python train.py --norm_place="pre" --rope_fraction=1.0 --parallel_block=false --extras=["capped logits"] --init_std_qkv=0.023 --optimizer="muon" --lr=0.0102 --beta1=0.95 --warmup_steps=200 --final_lr_fraction=0.1 --batch_tokens=262144 --doc_mask=true --train_tokens=1376000000 --dataset="wikipedia_en"
MLP neurons of a small language model. Each row is named by its layer, matrix (gate and up: input weights) and neuron, and shows model dimensions 64-159. Each number is 128 + 24 x the weight over its row's rms, rounded and kept within 0 to 255. A neuron's up and down rows have the sign that makes its largest values positive.
A block is one neuron, or neurons of one layer that tend to fire together. After each block is what it responds to, as a language model described it from the Wikipedia text at the highest values.

L13.gate77 [108 108 138 121  80 109 158 150 141 172 130 144 156 109 132 160 109 123  87 100 140 148 155 149 137 143 156 106 127 112 119 143 108 141 169 169 177 128 156 105 103 140  96 128 109 125 113 135 159 162 126 131  97 100 114 144 109 145  81  98 128 127 146 124 156 140 100 161 129 136  81 128 143 111 130 114 144 129 125  99 136 123 159 153 118 109 114 137 159 136 133  86 142 141 103 133]
L13.up77 [120  99 132 178 146 134 148  90 149 179 191 117 134 123 100 127 129 123 133 114 122 160 103 106  71 149 149 125 172  89 104 122 124 122  93 139 111 148 163 139 142 107 150 134 144 117 139 130 119 145 123 129 196 105 139  78 122 117  93 124 126 143 145 125 137 102  93 143 117 142 141 149 159 174 113 157  94 107 157 106 152 119 136 160  91 123 150 140 138 122 120 131 137 128 133  99]
L13.gate95 [113 151 107 153 115 134 115 166 128 108 155 134 120 150 126 100 144 108 118 125 141 145 110 154 138  93 154  71  92 146 125 100 121 122 148 163  91  60 169 142 159 117 151 116 129  89 146 172 129 102 137 107 145 107 112 130 141 116 116 123 126 123 152 119 171 108 101 107 116 130 103 180 123 156  97 115 152 111 139  77 160 136 115 147 155 158 133 170 172  92 150 138 140 132 170 123]
L13.up95 [162  93 146 120 121 158 144 124  90 121 216  99 130 140 102 116  88 117 119 123 126 141 128 116 130 163 100 118 104 124 147  98 139 121  95 136 106 139 118  95 104 163 129 143 149 105 153 156 147 145 126 116 116 112  94 146  76 119 150 126 142 136  99  63 141 152 139 140 167 117 150 137 117 159 124 126 172 161 134 121 107 133  98 172 130 159 105 148 150  89 119 144 120 144 142 123]
L13.gate137 [131 114 163 126 174 132 133 148 172 155 136 111 146 116 116  98 105 154 124 184 124 126 125 117 114 162 119 169 105  90 134 119 152 118 120 152 175 183 108 109  93 120 132 121 123 125 142 159 108 133 122  82 102 183 159 109 153 125 127 123 138 118 146 104 163  69 110 135 122 167 107 121 155 133 155  87  95 149 119 101 143 151 163 104 109 113 118 116 145 146 119 143 135 115 139 153]
L13.up137 [136  97 145 169 140  71 117 138 157 120 113 120 130 101 122  67 134  97 112 128 133 149 156 111  87  98 145 172 134 115 117 151 167 146 118 137 115 133 136 106 128 147 114  86 106 156 127  97 177 145 129 124 151 128 173 147  77 131 135 131 119 127 131 130 117  98 139 142 158 113 171 143 115 122 129 108  77 114 146 112 112 119  79 150 132 132  87 123 129  69 155 125 156  88 122 106]
L13.gate389 [ 76 108 123 132  99 121  91 130 159 126 110 137  99 164 101  96 128  86 110 128 120 147 157 130 130 160 150 102 138 130 106 136 117 148 153  90 135 141 161 134 107  92 129 106 143 127 137 150 136  95  90 101 127 111 135 126 125 149 112 119 155 144 139 172 133 113 139 110 125 127 129  99 122  89 106 102 101 139  96 144  96 139 116 163 142 116 124 159 111 100 134 122 130 177 107 121]
L13.up389 [ 73  93 103 103 112 144 119  94 134 156  95 163 102 120 126 145 160  78 167 126 152 134  92 106 123 121 139 110 139 168 146 142 133 127  94 140 128 105 136 147 118 113 109 128 159 128 139 124 137 114 109 154 166  94 120 156 132  86 102 164 115 118 110 133 150 137 178 128 156 181 134 132 146 149 143  82 132 138 139 123 128  79 165 142 146  94  86 152 116 118 116 117  91 130  89 100]
L13.gate573 [ 70  70 118 136 154 105 119 108 172 107 125 138 106 150 139 123 166 110  87 159 139 132 133 128 109 167 166 149 123 103 163 130 121 127 124 109 146 127 131 110  92 112 137 134  99 110 116  98 145 107 131 111 156 109 104 122 165 105 141 114 156 195 100 169 184 115 106 159 176  88 121 141 119  92 103  98 163 130 134 108 129 105 126 144 162  99 133 129 125 191 124  82 138 124 153  99]
L13.up573 [126 110 132 102 134  97 120 142 160 110 109 170 144 135 100 116 123 123  81 145 154 123 149 120 157 163 138 159 140 127 146 144  95  92 128 140 149 112 136 122 148  86  85 109 136 175 130 100 136 145 124 133 103  94 109  97 102  66 144  78 107 128 143 139 149 170 124 170 152 131 102 153  95 113  81  82 103  98 165 104 100 124 151 155 101 123 159 101 113 104 149 119 124 112 168 148]
L13.gate575 [123  79 141 100 116 144 100 118 131 146 149 151  94 119 148 116 150 152 130 125 126 132 122 122 114 112 131 107 145 119 152 128 130  93 103 141 140 113 144 105 149  99 128 124 147 116 161  94 142 132 144 137 128 102 121 105 145 133 132 107 109 167 147 151 152 113 151 143 139 160 124 124 154 143 123 134 152 128 111  89 110 152 132 136 114  79 107 135 144  80 126 121 126 129 127 153]
L13.up575 [102 147 139 131 136 123 147 153 196 114 156 143  99 137  80 155 141 132 191  99 168 135  89  97 105 106  96 128 152 108 111 132 164 145 160 136 152 145 111 162 106 159 188 126 116 119 121 155 115 107 132 149 166 142 119 119 149 163 120 135  91 116 110 101 139  81 120 171 129 121 156 102 117 132 112 125 124 117 139 148 137 119 148 125 142  90 185 120 130 152 137  88  95 125 137 124]
L13.gate666 [110 134  84  99 116 155 134 173  62 137 111  83 106 117 127 182 122 107 126 124 155 147 102 134 105 133 122 125 127 142 170  84 153  96  70 120 127 143 130 114 126 106 160 100 152 160 171 119 163 127 104 135 154 117 160 101 157  78 126 102 136 106 138 119 142 145 113 124 156 106 132 164 139 127 148 104 139 123  94 114  83 138 128 169  89  81 120 112 107 164 111 108 125 131 114  98]
L13.up666 [166  77 179 156 104  95  79 127 155  79 151 165  89 119 122 125 125 121 132 124 108  83  86 122 172 150 148 166 131 157 110 125 182 174 159 118  97 172  91  95 106 137 119 115 119 158 110 136 116 136 121 114 120 125  89 106 152 116 188 129 146  82 141 179 147 133 135 145 133 119 140 141 149 144 121 168 128 107 100 117 118 107 185 126 145 144 103  75  73 126 125 157 143 148 139  91]
L13.gate738 [110  99 133 133  97 125 122  95 124 158 108 170 119 134 129 140 161 134 120 149 113 159 126 102 127 132 117 144 171 137 130  90 134 107 145 157 200 182 153 141  74 158 140 100 108 147 148 110 111 117 135  88 133  93 140 133 194 139 134 147 161 125 135 141 123 116 124 111 145 195 107 164  99 118 120 117 139 160 121 127 107 113 146  86 114 101 129 134  96 139 137  99  81 158 125 127]
L13.up738 [126 156  99  93 127 100  97 144 133 125 119 104 199 144 143 127 115 147 122 146 143 136 120 141  94 157  92 151 134  94 136 119 117 113 115 128 123 144 134 153  98 121 174 151 119 145 120 160 109 131 100  71  78 137 181 124 155  92 142 108 115 148 134 110 134 151 126 146 152 142 152 158 144 150 123 121 103 131 167 128 159 123 163 126 129 155 164  96 134 151 115 146 110 112 127 144]
Description: Pre-verb auxiliaries, infinitive to

L10.gate74 [142 156 162 141 149 130 134 126 110  99  73 114 137 157 130 146  72  75 114 123 119 111 103 132 137 135 118 134 145 129 129 104 102  90 163 127 146 152 131 171 111 121 120  96 113 180 126 143 126 125 120  99 143 143 141 112  88 139 154 147 138 111 156 129 131 114 120 141  93 146 114 132 140 112 110 125 134 116 123 121 130 132 158 125 170 119 125  86 106 100 121 149 164 151 105  85]
L10.up74 [135  84 101  84 178 121 142 140 112 119 105 104 135 134 152 120 113 123  88  96 108 141  86 134 155 146 163 157 144 122 124 101 110 112 147 144 122 139 142 127 134 201  89 114 120 136 109 133 134  96 138 119 157 122 114 130 142 134 152 154 124 129 160 133 134 146  93 141 120 119 102 161 153 143  75 138 107 153 121 136 116 161 152 118 169 136 139 136  93 148 109 116 121 165 110 123]
L10.gate177 [142  88 126 124 140 105 138 122 110 143 129 122 159 132 125  76 124 144 124  88 123 134 115  99 150 165 147 175  84 115 145 159 120 140 144  89 154 172  97 131 108 187 148 116 110 182 107  92 156 112 129 115 151 103 132 181 128 102 154 132 110  99 106 115 113 107 125 108 123 114 174 116  99 152 132  91  89  96 119 136 133 119 163 151 172 103 148 178 123 125 109 157 125 154 117 141]
L10.up177 [129  88 156 112 122 135 125 146 125 101 126 111 155 150 140 108 131 108 126 136 162  88 124 125 104 134 159 172 101 143 131 113  93 104 154  89 111 143 102 144 177 114  81  85  71 138 110 122 148 137 135 142 146 125 108 148 109 132 130 160 119 124 105 128 148  98 144 118 118 105 168 111 133 118 148 126 137 103 128 169 140 116 110 134 150  92 113 135 111 136 135 106 146 153  86 113]
L10.gate198 [140  92 121  77 120 133 161 150 110 133 105 143 152 117 152  97 114 127 132 139 134 139 155  98 105  96 142 162 128 129 180 132 162 185 117 162 119 171 127 126  99 145  76 111 143 157 153 158 133 131 150 138 118 125 151 141 115 131  68 107 136 131 143 117 158 152 117 129 127  99 150 150 115 110 159 101 132 127 138 166 137 172  84 109 155 115 101 114  80 121 107 121 125  88 135 134]
L10.up198 [172 143 162  99 104 138 108 121 153 144 114 105 157 105 113 151 112 152 172 127 138 149 112 135  96 119 121 109 113 162  90 157 125 134 132 106  81  98 148 101 141 127 126 113 116 135 139 106 102 129 119 100 125 125 163  93  67 114 114 156 164 147 140 113 135 166 126 108 119 135 135 161 137 136 117 146 103 141 114 108  89 145 142 105 127 126 116 146 126 139 121  95 131 146 121 138]
L10.gate250 [105 152  87 147 120 130 106  94  86 160 142 164 147 120 135 139 137 131 128 108  90 130 128 145 131 118 147 168  97 145 108 163 114 126 163 145 147 111 170 125 181 160  99 136 173 143 101 135 140 123 127  91 124 123 123 143 103 157 102 146 116 102  91 137 130 158 122 109 144 146 138 128 174 106 133 103 131  84 151 118 112 124 120 132 129 108 119 134 121 110 126 120  96 151 137  85]
L10.up250 [161 116 145 117 106  98 171 117 116 171 127 117 109 148 154  96 160 130 111 159 145 121 130 140 132 134 137 159 144  89 126 128 102 124 123 135  98 109  92  68 140 128 137 117 109 133 155 115 156 139 136 101 165 122  89 121 103 127 163 144 117  96 135 132  97 129  43 172 146 144 104 131 115 116 109 157 172 130 147 120 104 110 124 139 137 126 133 102  79 142 117 115 134 136 143 101]
L10.gate305 [137  88 148 114  91 109 151  96 142 148 134 147 103 152 113  97  98 122 115 134  85 139 126 148 132 103 143 182 179 125 166 101 138 123  84 103 128  79 122 132 102 153  79 176 113 103 110 154 127 132 112  96 120 139 115 136 142 153 152 151  92 130 121 115 111 130 146 153 144  87 135 147 182 158 142 157 111 120 114 123 166 100 128 110 143 133 107 158 134 123 164 110 113 104 102 163]
L10.up305 [123 143 130 121 110 104  94 128  85 130 144 176 136 103 110 129 123 121 127 131 126  92 138  94 157 129 139 117 155 148 150 124 108 165 165 160 148 121 121 155 118 142  61 132 113 138 103 186 106 143 138  95 123 134 139 134 164 141 161 102 147 143 113 102 136  79 128 106 133  97 117 139 183 108 182 113 163 124 109 119 148 127 120 168 153 130 142 124 139  99 139 104 109 121 150 143]
L10.gate313 [164  70 152 133 109 139 151 145  94 107 105 126 122 162 126 109 166 130 137 115 117  91 113  88 134  90 131 162 104 136 102 133 142 165 118 128  84 171 139 123 148 153 139 110 106 113 120 136 117 137 115 118 130 154 114 117 146 110 157 110 143 115 151 108 135 141 113 142 105 112 199 148 157 118 151 184 134 158 148 126 129 110 157 133 101 117 122 138 183 100 143 108 125 118 131 170]
L10.up313 [135 101 125 135 108  93 146 108 116 140 131 137 122 137 123 102 150 134 118 139 116 104 117 122 133 158 135 138 116 152 104 101 149 105 140 106 139 109 200 125 141 150 107 104  98 109 112 134  99 104 121 117 148 121 174 134 159 144 132 119 134 141 115 167  88 145 126 133 146 104 126 137 117 132 100  86 107 128 148 115 149 133  79 120 139 108 135  92 140 110 131 156 147 118 128 111]
L10.gate727 [140 127 136 109 117 165 132 126  87 114 108 117 159 161 155 105 109 127  66 122 113 149 149 115 151 105 101 144 162 109 126 113 125  98 140 146 150 145  92 137 119 154 117 141 142 142 144 137 102 124 124 112 109 102 131 151  88 137  96 110 100  81 134  96 147 121 186 105  77 161 184 121 186 126 119  80 124 124  96 149 150 118 151  78 188  95 139 122 100 122 120 173 143  88 165 116]
L10.up727 [161 140 118 137 135 125 105  78 140 120 134 147 149 137 173 152 133 165 102 128  99 106 141 132 128 173 141 120 139 159 145 101 164 145  79 145 161 108 145 160 137 165  98 152 184  94 126 155 168 128 163 102 126  86 134 100 106 152 122 136 122 111 140 122 172 126 117 142 119 151 158 108 162 140 146 117 121 105 117 129 109 130 147 119 139 135 160 145 121 136 113 137 107 105 146  81]
L10.gate817 [137 121 131 132 124 112 119 136 124 136 131 147 131  98 148 125 156  89 151 108 128 127 114 133 109 139  98 127 128 122 147 137 104 162 100 106 115 123 173 139 113 129 100  73 125 140 134 137 136 113 112 127  79 116 127 114  98 143 100 116 163 125 109 192 174 170 137 124 102 124 131 107 160 113 109 138 141 102 139  97 144 104 132 131 132  97  86  84 149  87 133 105  92 127  93 114]
L10.up817 [144  78 122 139 129  94 131 165 147 150 119  79 135 139 131 119  93 120 127 125  85 110 115 151 131 112 125 142 195 149 137 146 108 135 106  97 110 145 152 129 143 129 155 139 150 123 133 132  91 145 121 126 140 146 102 161  86 109 155 105 136 113 104 139 170 144 178 129 158 103 130  88 161 148 116 146 152 131 124 132 124  74 128 109 142 119 107 104  83 154 143 159 152  83 113  75]
Description: Word before "as"

L16.gate473 [ 88 159 122 140 153 130 104 129 137 158 153 139 147 188 117 127 143 101 122 113 127 137 166 133 159 127 149 152 131 111 119 104 121 136  93 136 113 130 134 108 124 104 136 119 114 141 123 136 133 142 143 104 128  85 133 145 145 106 129 117 150 117  99  87 165 110 130 144  86 140 129 145 145 104 128 124 134 123 168 136 150 115 131  98 112 100 105  81  60 103 121 135 142 133 131 120]
L16.up473 [131 108 111 101 168  97 163 128 166 140 147 137 165 150 131 106 149 126 144 132  92 142 146  95 177  98 121 127 109 159 157 137 152 118  96 111 128 110 147 111 115 105 156 140 147 145 167 120 125 131 120 120 154 138 138 110 153 129 110 151 105 116  95 127 136  84 163 174 125 172 157 159 152 148 141 109 103 155 106 157 126 113 116 142 148  72 120 131 121 137  84 112  83 131 164 161]
Description: Word stem before suffix

L10.gate12 [133 137 124 102 110 105 128 141 118 113 171 117 139 132 126 161 101 143 162 157 107  95 127 114 127 102  83 164 127 134 127 139 103 161  70 147 100 135 153 150 127 189 103 152 104 133 100 144 133 119 178 149  97 143 108 121 158 111 145 139 138 114 146 158 138  93 116 151 118  72 148 137 121 158 152  86 108 137 155 133 131 148 138 101 127 114 160  90 111 128 139 120  98 148 161 134]
L10.up12 [123 121 187 113 131 137 135 157  89 143 142 101 180 116 163 128 142 109 150 110 131 142 111 132 139 126 142 156 101 138 120 138 130 118  77 121 146 158 123 155  80 176 136 160  73 142 116  87 157 137 150  72 111 127  80 155  72 135 185 114 134 129 127 108 151  79  83 144 146 144 123  93  74  90  64 109 135 112 137 128 106 133 116 152 173 130 103  97 119 152 134 158  86 149 160 165]
L10.gate35 [154 165 134 120 115 107 139 141  92 137 118  93 142 117 125 138 166 150 103 107 140 139 104 163  96 101 122 100 144 174 117 102 164 105  99 116  92 156 132 125 127  71 171  91 109 169 131 121 155 130 162 127 142 163 120 135  84  89 140 128 103 155 131 113 150 169 130 106 109 116 119 160 128  99 114 115 159  94 114  95 106 141 140  93 123 140 106  68  93 150 164  93 126 135 117 135]
L10.up35 [136 161 148 150 154 157 131  62 103 161 138 118 153 113 141 131 159 146 136 123  84 135 115 111 117 136  85 130 147 141 145 119 165 178 104 162 150  67 150  90 116  93 128 171 103 125 133 109 177 121 138 142 142  83 171 143 135 114  89 151 137 115 137 127 137 120 122 132  86 122 131 143 145  87 147  99 123 119 117 173  89  76 120  93 126 127 111 170 170 110 164 139 117 123 145 106]
L10.gate166 [149 121 171 165 117 138 114 112 127 109 129  58 140 100 159 136 102 153 167  73 145 152 139  98 149 126 112 111 119 115 112  93 145 133 143 154 192 194 136 134 115 145 131 102 112 118 108 133 129 125 140  90 130 107  85 120 152 121 143 173  68 143 113 124  99  74 116 108 177 119 136 142 117 179 118 149 120 133 127 118 102 148 146 138 124 123 111 141 129 116 163 104 108 161 149 116]
L10.up166 [140 137 130 126 142 118 116 101 134 121 178 155 133 124 108 106 138 139  79  85 138 152 151 104  89 138  80 114 125 149 139 112  98 112 143 122 131 156 159 133  82 140  84 155 121 163 136 122 139 142 142  83 100 111 146 116  93 139 160 154  94 127 159 123 158 130 103 112 158 113 144 129 140 157 116 126 120 123 131 126 139 138 165 115 106 130 138 131 159 165 172 108  92 147  95 102]
L10.gate199 [128 140 197 110 170 103  91 134 121 143 120  97 132 150 140 122 148 195 147 128  94 107 148 153 128 124 143 161 154 149 102 112 140 135 139 146 148 175  81 114 114 106 125 133 133 134 114  92 141 119 136 114 154 116 138 105 177 115 163 135 135 135 149  88 157 116 134 122 155 128 129  84 127 115 106 108 101 134 146  72 148 118 164 146 117 154 114 208 144 133 131  80 126 152 153 112]
L10.up199 [113 152 111 111  78 149 120 101 108 117 172  70 121 115 162 165 120 138  98 113 140 160 110 123 173 136 129 108 106 127 120 119  94 108 109 123 149 103 129 101 132 118 101 146 116 163 127 108 126 133 113 104 103 120  81 164 140 106 155 135 153  95 150  93 123 139  86 111 136 136 133 119 115 168 114 138 128 118 151 116 112 143 127 133  94 116 127 129 154 123 180 124 116 139 100  79]
L10.gate261 [131 104 150 119 149 139 154  97 140 123  98 161 118 170  76 184 124 137 121 138 145 105 143  93 150 120 166 126 124 143 132 120 131 142  84 132 171 178 148 120 127 140 179 125 110 120 111 118 158 147 125 130 106 164 111  91  85 109 116 136 138 147 130 103 154 105 103 104  71 124 172 142 121 122  99 125 151  74 157 105  52  76 177  79 105 111 123 115 137 147 167  84 148  97 126 148]
L10.up261 [107  78 135  94 167  93 106 122 143  97 119 147  98  94 124 117 202 146 136 141 116 133 107 100  97 141 109 131 139 136  96 122 148  75 120 121 141 109 105 151 150 156 112 133 188 120 119 115 156 119 129 124  96 142 133 123 142 141 150 167 130 172 111 116 143  98 103 110  94  91 116 100 133 140  99 108 134 111  99  90 114  96 194 112 104 130 100 125 159 164 112 103 162 107 137 142]
L10.gate425 [120 124 122 126 102 129 133 122 147 102 139 123 122 142 163 156 149 129 131 126 111 149 145 164 116 159 107 137 123 161  98 126 186 117 148 125 105 173 144 168  92 121 155 149 153 157 120 141 133 189 139 138 147 102 129 117 126 122 131 144 114 142 115 105 120 160 100 129 104 129 157 164  86  93  89  89 172 108 135 137  95 117 143 107 141  99 124 140 162 142 175  99 138 140 139 112]
L10.up425 [126 144 122 150 107 171 154 128 132  90 123 111  65 118 129 152 142 100 115 110 172 134 127 140 107 134  83 128 101 158  88 128 186 106  96  91 128 167 127 178 117 140 154 146 164 147  81 122 122 137 115 146 109 114 111 126 157 161 136 173 105 133 116 135  92 127 122 132  83 127 137 162 122 115  95 149 117 179 140 134 106  87 106 121 124 112 120 167 107 124 158 139 101 122 156  94]
L10.gate543 [ 80 143 106 132 138 138 105 134 114 141 136 126 111 131 123 123 122 142 126  84 113 143 136 121 150 112  76 137 126 130 133 108 167 144 131 162 114 114 124 115 154 160  85 120  83 133 165 118 118 154 174 146 148  58  67 106 137 107 121 109 129 101 119 125 146 126  87 127 128 122 126 104 134 133 126 110 145 142 148 124 151 106 162 173  69 148  95 159 175 113 130 123 123 112 114 153]
L10.up543 [109 104 134 120  82 154  89 170 148  85  53 123 148 121 114  89 110 105 113  63 105 144 139 137 193 137 143  94 146 145 118 123 154 127 137 161 179 108 122 130 124 145 141 147 126 170 132 105 140 178 165 133 127 105  84 101 105 107 139 114 136 139 116 119 126 138  99 110 131 109 135 172 140 137 160 111 121 129 119 146 137  74 105 144  85 130 125 156 115 114 132 121 137 139 157 133]
L10.gate598 [121 130 155  94 109 102 114 146  90 120  88 146  76  95 110 100 138 160 109 110 116 132 100 154 164 116  79 128 171 151 130  96 137 112 135 148 178 103 205 160 134 132 147 175 151 125 120 133 145 137 140 108 147 140  94 139 148  91 176 138 114 145 118 185 134 159 127 165 158 145  88 114 111 113 133 109 175 132 154 103 101  98 125 134 118 126 143  99 107 123 178 124 110 161  94 102]
L10.up598 [101 141 115 114 125 160  59 141 131 170 156 114 114  75 136 133 129 139 151 127 126 111 100 120 126 122 133 113 165 163 139 126 114 114 129 196 120 153 146 137 114 145 157 112 143 152 112 107 142 130 195 114 135 103 100 132 103  86 183 139 132 137 124 158  77 100 170 113 156 134 108 124 138  76  84 120 133 136 115 123 164 123 129 151 117 134 148 114  97 134 138 137 102 156 113 114]
Description: Infinitive and modal markers

L16.gate0 [108 174 132 159 102 138 119 119 136 138 108 156 133 166 179 113 122 156 179 111 110 150 137 119 128 138 134 109 144 107 133 150 131 137 147 117 129 128 129 145 112 125 118  99 139 137 137 148  99 137 142 131 129 117 167 123 128  98 130 123 157 127 136 108 174 164 130 146 130 150 101  92 151 153  87 126 125  79  91  98  97 129 128 154 176 132  89 144 135 122 129 110 123 167 139 114]
L16.up0 [110 115 143 127  88 117 100 125 118 140 149 149 153 117 135 120 134 129 110 140 168  71 125 134 139 142 111 115 102 101 104 140 156 116 114 131 136 110 135 143 103 166 192 165 146 128  87 143 116 177 110 135 135  82 153 132 125  91  97 140 137 143 156  87 141 170 153 144 172 117 153 155 139 138 116 114 135 142 131 113  83 144 142 133 135 120  87  93 104 141 132 102 103 104 134 138]
Description: Verb-phrase auxiliaries

L13.gate295 [179 122 178 103 121  86 162 139 157 146 162 128 138 122 130 120 145 174 148 144 107 139  81 106 147 149 118 122 144 129 154 147  92 119 142  96 141 130  87 111 128 149  99 140 126 159 126 117 111 131 110 142 160  90 128 139 109 119 132 135 155 135  69 129 131 142 166 115 101 134 126 100 151 151 153 138 125 141  98 111 144  89 150 133  87 152 168 119 118 131 125 140 151 148 129 109]
L13.up295 [117 136 148  95 161 140 133 145 104  90 146 105 143 150 127 150 121 108 116 106 126 138 129 144  82 107 112 136 154 110 148 134 109 180  86  98 134 154 144 115 120 130 177 101  88 142 145  83 156 104 111 153 141 133 112 136 137 122 150 112  97 141 138 139 147 140 119 138  56 149 128 133 159 182 151 122 131 107 118 161 116  84 125 156 188 146 113 136  65 140  85 159 156 134 106 107]
L13.gate310 [110  84 175 137 108 139 101 127 135 134 106 101 105 130 122 147 144  63 150 118 130 110 102 149  79 150  90 146 135 137 196 115 134 112 127 130 164 121 132 108 133 142 107 177 126 156 117  95 138 148 162 182 102 114  81 134 155 167 144 140 166 126 154 145 139 145  95 167  90  97 133 166 172 120 135  92 141 173  88 124 113 103 112 175 127 135 125 147  77 155 132  84 120 104 100 114]
L13.up310 [ 68 126 156 139  99  88 158 117 109 122 176 112 109 115 138  97 125 144 120 173 116 113 117 125 110 138 167 134  95 115 179 131 121  82  99 129 130 106 129 134 104 102 133 159 144 122 120 161 140 153 119 176 146 137 136 120 142 172 132 158 121 151 110 140 104 135 136 131 135 138 153 120 158 115 152 145 130 177 131  72 133 110 156 138 113 129 163 154 142 134 135 166 126 110  88  98]
L13.gate333 [138 107 134 118 147 159 156 126 127 130  88 140 141 178 175 157  99 170  94 122  97  51 125 143 139 128 122 139 146 164 118 137 101 103 107 147 102 118 127 168 132 102  94 133 111 116 127 103 131 141 147 146 119 193 154 104 115  89 128 149 124 125  93  89 132  77 120 120 137 134 117 133 143 154 127  89 160 125 151  96 164  93 120 165 126 103 162 107 146 127 156 150 118 139 114 100]
L13.up333 [134 136 100 112 151 118 151 157 158 124 121  95 147 149 119  94 102 150 134 150 105 139 120 131 120 123 166 116 158 132 113 125  90 108  74 133 145 137  95 126 125 131  81 139 167 113 109 125 161 175 142 101 174 102 130 141 123 159 160  71 157 110 101  91 165 171 125  77  88 120 121 169 110 100 122 133 148 130 138 137  78 123 144 118 184 122 134 127 140 119 149 133 143 136 166 139]
L13.gate358 [144 107 126  82  83 154 114 161 153 144 133 112 170 176 148 126 127 137 114 157 164 146 123 151 174 109  69 181 133  92 117 146 102 146 123 166 155  81 113 102 125 165 159 125 169 137 153 119 158  98 168  87 146 178 121  93 141 116  99 138 132 141  74 119  99 112 144 175 153 119 121  93 109 147 129 146 137 122 130 114 134 126 110 141 124 121 118 126 100 146 123 127  78 124 134 158]
L13.up358 [125  85 114 148 145 119 145 128 129 109 147 126 163 152 182 134 125  96 167 187 135 179 124 124 134 148 127 108 116 162  84 153 174  89 139 122 132 135 150 117 138 133 130 119 162 150  91 156 137 147 133 138 153 111 162 139 157 131 169 137 126 150 127 141 135 125 119 135 123 118 138 157 171 137 155  80 150 154 112 118 123 128 137 136 146 118 122  98 137 139 140 107 100 145 136 196]
L13.gate422 [154 116 148 154 127 106 165 120 125 134 115 105 108 122 129 105 138 137 150 123 131  78  72 145 151 145 114 162 177 183 127 113 124  99 152 166 139 130 156 161 131 161 109 128 107 128 130 171 132 113 102 124 107 118 138  98 108 116 158 122 129 123 152 120 142 110 103 138 133 110 146 103 148 134  75 151 110 122  87 129 158  78 103 179 161 144 159  84 123 109 134  80 155 177 102 137]
L13.up422 [135 138 142 150 152 146 122 118 134 100 125 130 121 129  74 116 137 140 166 196  98 164 137  90 184 152 157 151 135 120 114 136 118 185 153  96  95 144 176 110 127 168 103 177 132 138 138 156 105 135 117 135  96 105 110 150 136 197 103 161 131 127 158 137 141  73 125 125 128 166  96 153 125 117 109 115  86 157 135 115 127 140 123  83 110 128 138 102 127 131 127 151 113 150 129 131]
L13.gate449 [116 180 107 141 140 117 132 114 135 178 126  86 142 178 140 122 138 107 124 105 124 134 116 132 158 138 116 134 129 139 152 114 118 107 110 111 145 100 105 125 103 106 151  99 132 130 132 155 136 118 119  94 158  95 103 127 178 115  39 162 147 149  94 117 115 135 106 121 115 146 137 131 164  69 149 109 135 148 111 128 152  87 146 118 128 133 141 138 113 133 114 110 121 159  98 147]
L13.up449 [133 139 130 104 139 130 109  72 189 194 139 135 134 122 152 128 147 142 125 135  91 141 134 116 116 140 142 103 144 156 111 136 128 136  98  92  94 126  89  85 116 150 152 104 113 118 121 139 151 106 135 126 123 106 105 163 150 131 110  84 150 148 123 131 142 131  85 122  96 173 111 123 153 144 142 139 138  98 138 122 153 122 131 164 144 118 143 167  84 123 117 120 110 167 122 114]
L13.gate649 [186  99  97 116 110 145 144 109 115 117 157 151 104 134 121 159 134  92 154 123 156 147 119  91 134 103 152 181 147 128 121 134 147 113 146  81 140 134 141 122 117 145 114 167 115  98 120 126 104 146 150 126 132 154  86 138 167 120 162 128 161 189 135 107 107 102 163 151 114 108 124 157 113 179 158 114 139  90 128 129 152 114 125 107 137 121 183  86 131 123 129 149 113 116  77 153]
L13.up649 [180 104 131 139  77 140  80 158 113  81 140 142  55 117 109 138 153  78 131 104 141 153 124  98 121  82 135 151 137 109 141 166 110 148 149  79 151  93 151 128 105 117 140 125 133 125 112 125 158 162 107  79 127 106 131 132 170 129 105 165 147 135 104 164  80 105 101 134 120 100 160  89 135 111 127 150  93 144 129 180 131 126 145 128 133 105 103  92 126 112 121 147 135 143 156 140]
L13.gate792 [156 145 131 100  96  89 132 149 160 152 134 134 113 112 134 117 112 153 115  99 106 122 135 145 157 189 177 115 165 137 124 113 175 123 119 130 125 137 115 169 122 112 133 118 129 141 157 105 143 135 131 140 122 146 125 107 141 122 132 140 110 124 122  68 142 129 156 127 100 116 128 128 162 140 121 167 135 135 187 104 116  96 138 122 146 177 139 115 155 110 105 134 127 177 122 141]
L13.up792 [157 129 148 101 163 141 144 110  94  95 149 125 113  90  87 100 190 145 136 152 122 134 132 138 108 146 124 139 123 128 129 164 152 175 148 128 106 145 103 146 142 146 153 113 156 118 142 132 167 137 161 158 120 160 107  90 157 155 122 151 133 142 143 131 156 119 136  92  93 124  99  92 129 150 127 147 139 146 144 117 143 113 143 173 147 126 133 151 154 131 144 125 111 133 100 108]
Description: Mid-word pieces before suffixes